MLP neurons of a small language model. Each row is named by its layer, matrix (up: input weights; down: output weights) and neuron, and shows model dimensions 16-207. Each number is 128 + 32 x the weight over its row's rms, rounded and kept within 0 to 255. Numbers have three digits each.
Before each neuron's rows, "fires before" lists the tokens most often just after its 100 highest values on Wikipedia text that the model never trained on. A number after a token or word is its count.

fires before: "|" 26, "ment" 13, "s" 8, "ak" 7, "a" 6, "ing" 6
L2.up1382:095071109084103122069102128134133117101075074099089080077121095106117092088096118120132124058113161129096086118047076086100113061133082117092123152081055090100058075134125102102142117124109080132096102110089064069119126093137101114085132126117083125099082117099104139107103117128104105128146095094077101115121112091063128113109100122129091097047100107078114117137131112145116099126098141127102072108094083124074105093114116057088080093106118138107115104066123115112125086132099103107095099097109091105088081148113120088046104103062111108122103110033151082119104090075109091124
L2.down1382:144090174183132124126136121083058169110127102127166180174074107125170130165130108098121162109176085077119113121200175136137096162148123175095103062133092196164124089154156146096167084179158121127114094111094094143111124125145119137108164143179143117124154098042157091126141145083177135138086114141107101130099158138092108119107121112101143106166109108111162168093181117104099059126054108148109170105134123149138139123113090086139132098060144102140078169174136131168051083111097116044109077134066125159100115124172100175087089134149149101118135130127106119098162103126108110065

fires before: "y" 24, "st" 19, "ist" 16, "ical" 7
L2.up153:094068103111121175081146141138080086161087098108111111111179139104123145071160105077129097115178168089101151133157178121151091055138087132103084173114145096130150124136140107132093179109115098127153125152144116119087116071133106108107094103116114136118120138151111160107053117132110103058134095073117140080124115076129127124080136126045063145137127129114082114115073086107107110124097156129199142152109109152166166097110147052194178059083137136072082165178098113141080141104149109115134066115190148206189112112097096112100081093151109115137107146052142135138097102128133145132
L2.down153:133127181134133108116102182171172133202139150181140145071042141154109127150087137155144129178138114138076119143037152147182177112146113140082174112157089123176126145090181121168144123148113169173088111114178156120113133067126136116165143197105106112159129100080152121069169131137116182160134122105184111092092096102108187178093089158127133116145193141158092114147189166121132133139164168106183118141125187164180149138139147115103149130096121150165121124096171109147110176120085027126125165125107133102088165123175146099118137141161124142183158133138124081131129061077147151143

fires before: "|" 30, "-" 12, "A" 10, "The" 6, "M" 4, "==" 4
L2.up206:106137130114147118070102088109114114181135127138126137159124114183105118132174141136109145070141131162134108154129161160143157079099135105111139125076137165111102124089093181106130124181163113138102118156138178110162102095142080120146159140094107220166144066212173163139119140129138153147144133091122084150139161160108149067119154122039129167076141119089115160141083126093116131130085143150113141126146079117184147115163179139111113143097120127157129103120171106131095136092116133171121173111128128077113020079172115151170144165183103156143130123134137113143157193122129129155
L2.down206:134141120114143122054141098148092154134220107123121115099149133126128127116138126137164123128148187124109171132161120119160127129086255105093099154087149126194087079101096142125112171143164118113112134183105133161158125151149086104132145134111102166160147096155133131112164127166169140185142114118120086184145172142139096111106098150095095147097130125103123119126124115085093104127148163222098111133137127148147129149144162059122152149082091142114166083088108079132062111094132115145128183131141141104107045092140127135119096162156099132139141101126119078134157149116150168141

fires before: " /" 16, "hy" 14, "h" 10, "4" 5, "y" 4, "ig" 4
L2.up751:153154129151114164164129163119138164139153200141123126174124151141136140071145124163109171090031156124114209130094186108150137131203203187137129134152140155129119146125193153096151219110151137116168069159175130121098135193140147160131108225173109132141099144104119133085161175149136157108119164152133128151179160105128142121155145097120105122157107089169096170134143122157061075117163130108168148035132157153162128147124141127098076119092160140169134178142159125066096179120122135148115145185138111178143136144153149103215155157165175109170198172148110126153147122157123183161
L2.down751:144092107102103096147134156150080185133133124096141187138161102132144165151067179134170141195186128125146122128154164162121190149101091163135103091137114195126110076105221133142140085145169158140176159122093119108140124111134123113097149152144153155149099125090147141141148138126118140140109101125164108129118132172177156146088091170138171082129126162133144166131091206185062133164088115102108139154110209123160162169123130112133155155133149107149167081158135119180121124098166158120131180179104097114151111045178098151140147128112150176166177091115158133188123171077100106153

fires before: "|" 59, "===" 10, "==" 9, "-" 7, "=" 4
L2.up1247:107114160106118175035090103090111117169121123190121132144137123142122103135193118152086158096117125168127091162131159152161184065090132098138145130084157167130126111087102163126128126181143139123136138140125173070158113068143081082104154147098101199177146116195185179131118133145153177135140125088123089130122189147124154060093155129078118128129133147082138145147096134124126130132121129116101126127119065125199130090191202144135123123126105147165128135131146109123099177142078106153109163124111111069089037089154127141177158148183108151152134093121110093161149190166128123164
L2.down1247:134136127130150139045130110125101185137186105116133095091165127100131126130148117167167137109129177139126163147152131123161150127056224092112117157082176121185088098116113117135091186139136136088138139165089149137169108156155097071131153161119109167184136130119153140110162135158172153185134111129124079163119188161156110096093109130098123144116108138118141122128140119093088090119173148195088079131125135163146136114136158052132144130083109151119156101088123081120089138110096112123141159125150141092113026097138113126122109140173121101157129064114115094141146148123163141134

fires before: "a" 14, "y" 14, "ist" 14, "ard" 6, "ig" 5
L2.up78:042081108127161118149094145108028092132070105112133122050130121097123136046110117092064150099178149086060082104117119135147082134135166075106045109100114170124160135142119126144130129141106142092116187150099130080112105145104145099082108151135125107074126120138136104139133087110065126097116083121109146136100135100176126109071133098104139127098138114130116108117096096151006116086081145126177099104110095121082160119141125081106149132103129113082148106113124101093107133131160078048127129128151135112134118124109066104093046176167152133156108105157139088097099117168104059148
L2.down78:133171157137195107143163165176182078132142153118112125074130130168159168184126165140123120152112157175078057171091170181160181078153108162140131053120177107159104107097130160130137156192150123132113153158167156128102129130130166139182193156108119089104140150110088107059107107149136116118143136218105132126106153225120152181114137128113119098176142145156153153190162137178167167125129178115088079102164158116125145149167186106138141162129156152159065142150160137099198123108125100156159119097123111144097179133083169133113139125126166101180080148159108140090097168132200131111

fires before: "ing" 27, "ed" 13, "e" 8, "es" 7
L2.up1332:083089115110101104099139145102096115109131136101092175068084125109118094127119116162043144115123123057057135089089095099115034152121132134107090130092135122100109096082134115124122136126089132114128113140117079078098086079115134101117098097093109132091129119098114149112126098123099111083110130079093149107105117053162135094120112139092118113035095122099118134111086087105070097126110118123106065073140088111147129086055150082112126143121105111072103104092107104080131129111117077094078095104099091092138138129113082089078109131088125118116126095069112138054092128152095107143
L2.down1332:120180094110095116154086090164089063074072073096103134148107074107100135141122133104114094104133104118129080103158111170101124128144108113161097046127072173143165088115091147095097143206200124145125140128085141049109133114072102108113138086118140061098115084120102102099114069111069146147081100116144155113108110123066122186059154112118129105087119124107166126147137167136087078120116167103091090100152135103148145125132198079137126171116149144107109135151131109158141125076138059149087176133104105117117123018155129124144098063155151142126139140111106111127170115060083102072

fires before: "ing" 16, "ed" 15, "er" 8, "s" 7, "ance" 5, "ment" 5
L10.up969:118129112105104078085060106099075103088126083123135124095094112131103084086120107122092082115121122137109096082105062123079109140116105075117080111085062130120114094111064079096077102107085103109129120116099119100160100102083076117106119119100111130084083121112108130130101070108121103103121118040109137117113095088111089089081106115096118119119071101105126095129087117103096123078153123100109078108096113103105104104108111148098092090099144103076114082095080102130115091112099090094128121082106103088094110117105123109097089120091110112088148076058095126106082105107115057114
L10.down969:120108152143210154145167158120138106120127195161156126133122128128130139167107114142135154113136184157115090171131163094093147111155110129129151135157170139068122157114185127183164144126127145147147137136129131157148138170137146154100136099154130136173172097213164112103090169160168108074183142160180105099121189149150182173219131133147137181133190183110140152112132088142152230141140155131164214116114170174106120153129166101175162136098150144143159131177138155120114171180158136110132178174145159136151161156070139138162155117161150119234122149169169139106165119175078114088

fires before: " /" 12, "ations" 11, "ce" 10, "k" 9, "c" 8, "ig" 6
L2.up579:154098110160139144128152165147171161156121207168138095173167140107154188098133132130119139121077161177111157135115183141131178127169193147175166190165141156167136162139164144087157182110152131118200109134155157142097171189140132147101140198131126132130137136102124160143141167157133144150147151155117116142146138153107173156178148125128124129209110145183101144127124107154154123133146164127224218183147138149137167113153148145201138102109144138159141173138130129140123174128096133179131162193156140205139122137101220158167182159174143116183167169164170114168135127108157188140
L2.down579:157127210135130100117120144177101155175148129114162182196110162108168133103090119121172127169155081126132113155163152158192170118106160114063124120096054092128130096152220157211088085167122145105084155104127123080115153114175123129087168179190122193191084170099146075111137181139175114106123141131094130115154149122127137129136098146078165145146181176065146157091146148117101116159087104115127122112120137148150128132148123165116147137109140165165140141131176100114147130148101137090109139102040090109190136144166102091122159133102154124158160078154174106113091149166069069132

fires before: "ce" 13, "g" 12, "k" 10, "c" 10, "ch" 9, "s" 5
L2.up632:170164108158160120138186195157166171128123118152176110127164126116116175109134122135173100109088132172094158129144176161115066149172135143137140175163140106155145134159178150135180170164141154115158163111159174119094160129088139094075130169126149102089180135075077160123156151130074142146145147149125137126173123121181168128180132091206140155157074161125126136075149102168064117166109155139181255133142110159123111105134157165152146149108158134136149180091165139109077154126118109084119156122135160173144146072115194124186088135118121118158121120186151114147129116105131141127
L2.down632:132049132175127092069102108181081149160106143107118203163152115130120147100109087124108146119094097081101076174126068121172189109157141093082097061113071151097084086067161097161098110118160160115136170133170150117141101061169073126155151138126088156136128139111120054089130179143130095138163131098088134131133174126115139150124128099111147161129163161110115168162132085129139125140125120117108071093105143180130121090092151151141117167113178129171105161116133110108175119097080123153146169122093105159076115057168139188158115102126192121116148102156127143090106153142100146116

fires before: "ing" 14, "ed" 13, "s" 9, "ent" 9, "er" 7, "ury" 6
L10.up1272:145105132140102047093090106089056084129078095117147085092058119111144123102105104151104115113116108171113093041127068121103122152122118096119107118122075151091120110099084102133105119120090082101159116099108095117126119085105096150104124117090132112096085118090097115080123142119147143104130134038090140126125107099155095034099110121083134101101092146077139128130055093102126067068119125140119097049176121089120116112090146134105103090116146120088119087098109115115121069109115086121160143118085096090130124093104145127123055138094073100115163139088119121101106061125114056105
L10.down1272:112138147126174144159127114121148057105125172151108083158130143105115123141103118127123117072162141130099078162088190133098096104128126137159165162094101143169148107099137138104147099084113103055151138142098128136116123176128127128097133151078119111152133095168172144090136111135136125125146151159190071065080148134114170149173112112157113148105152137052135093080118136110142180078087159121107091119122104133121164174134126102171128151034121101176183102143169122155139130116148121055115105176143145167135146118080097114116154107164167115164153088170128118140127146117047093066

fires before: "|" 47, "==" 16, "The" 9, "In" 5
L14.up1303:150101188100109161123120121099161064134159119186133166132126097141117122147134117132081174110147116118135152091179173114106092120128158119204094097081160141132122122131099166115105126107126105121155121150070162070105119081169071103083123096092187151132162070099153158115133147141137166143173144115142114133151207133120134109131160142078128184139118135109087172105125082116151111126053137180116106093179089188182153074068202116090131095127107110152099102152131069106135108116132107168091174117146172111082108067097127147104142207117081133189080118124107167099138113172093082132
L14.down1303:100096156075154102164099103094143091151144125146137125151102101131156100160136122169142140136155000164134207153117114132108113156107165156131099113143150142188144122138109159100094134131142107160123116140131129130143158109132041115079118141119151160167167131173164142112126147110163156154113147125121130108113155151121125102135127106105146146112105163113137138122064113119134139119092167122101159106139095142070106140154189114133164109117128120131141141111121110089139120120089086114149167182146133117111127113175162115089130127178161130133127101122132139151118187126148098124

fires before: "|" 60, "-" 10, "==" 5
L15.up873:177109144078122109088115124090112117123144125191119177061184126105102063156197107113122143146130107152131165139119177104099155087159152134139099167086169156130085114089124152089109107102067125112124120118117109114128169050137050141117109085104114166217170130186150125181156127134152144163164088117161136144191139112127120117107107143137147149124074124099087154146091090113110182146074103142160136108183064108184164119155137103097122155134145138175114166148150109140136129121121090164176165118124115226135085113105126138095203188132139118136115078124151143133106141189137124202
L15.down873:148133123126138146142110117111124126141143140139172109118120127143143081145142104119091117145119014106127177100147112102097159130117184149102123121110132141143116126086122124108112128125111091208128135122105135107175149142114113140098141170139167123112155125156122143142155151136130179161148164089149151127124135123152157102106133101172114113109155154097112158121162144141130098122086188178096138093097108144158131111105177090074185141085102115128102117125121091114063145107109079171116100171109146130163162066116137132138113144122110117169129176124128155143094160170113120179

fires before: "ce" 13, "k" 10, "c" 9, "g" 8, "ch" 8, "ed" 7
L2.up368:152162133145145163172195140156155134109144141158136142158153131132130138102152146168148177152082151136155172130162135152150143141185173175138121172169170154144142123148169152142187228142154160104116139161155158169114185173134153126136111185155138129167125172128110160132150164132123167123138141153150183142139113156198184157148104122181153132173144150160134168127171134140117172163158143145181189144141097132095123158144152198101149155096119143121151152137123158155114166134147147155156147143146138141185147145190163132229156152165164114110122163177162144141157125145148154109
L2.down368:132121123143180079061069098146087113128109089093101166175120143105081153087116065160113121105085036096119078115140068176117136145155167122122101101119091150073075150094139085161127086131157178102169142092132135119100114086173114069175075164137071116167112173144141120184132137130146150135122134123107128158084190109102161141120140110117114129115152132095120137141130140150135063132088107076107074068169113097169133110146140156166102176128200087190101125166155087104161148062094082044097102150140155104080124067139146135113093134129142156094173095114131114082057142116119167121

fires before: "|" 57, "The" 6, "=" 5, "==" 5, "N" 4
L15.up964:119129094111102141141106083166154126141180103180126165193107095162107120148142130161115185164116119154150158178154167140150081095178164064172096125070098118134153108161111130093134085166161114146135066188120162110115168064130056153109120137082108149117107064147144122076106057125132142195151048088117051101124162108156201111156122138122192165119110185108158134095069070144119117149097152133077135040109090125161123156159118155137124122172118118137103130171139084144139132168104143150085180138098178127119098105100150119119143171145117146117103102117203186142118149169154126142
L15.down964:127126130102119148180101135099121114155152183127182109099130133127148122124162104108158098135171009115176143138112118098144142122111108086125114150159109194189145099166171114117116111147114116090177168129112192154176122151159118130085151135071086135136100158149111192150165089124138153152182129119140085167120121135180106102122122092095109132122128166150114144172148165104119141110095128147132095146134093165142127110114173096103130121167133149121145133146135116103096118102079139072107142140097102112127121147147136166111145149096158147127134114135162132150142143158156123159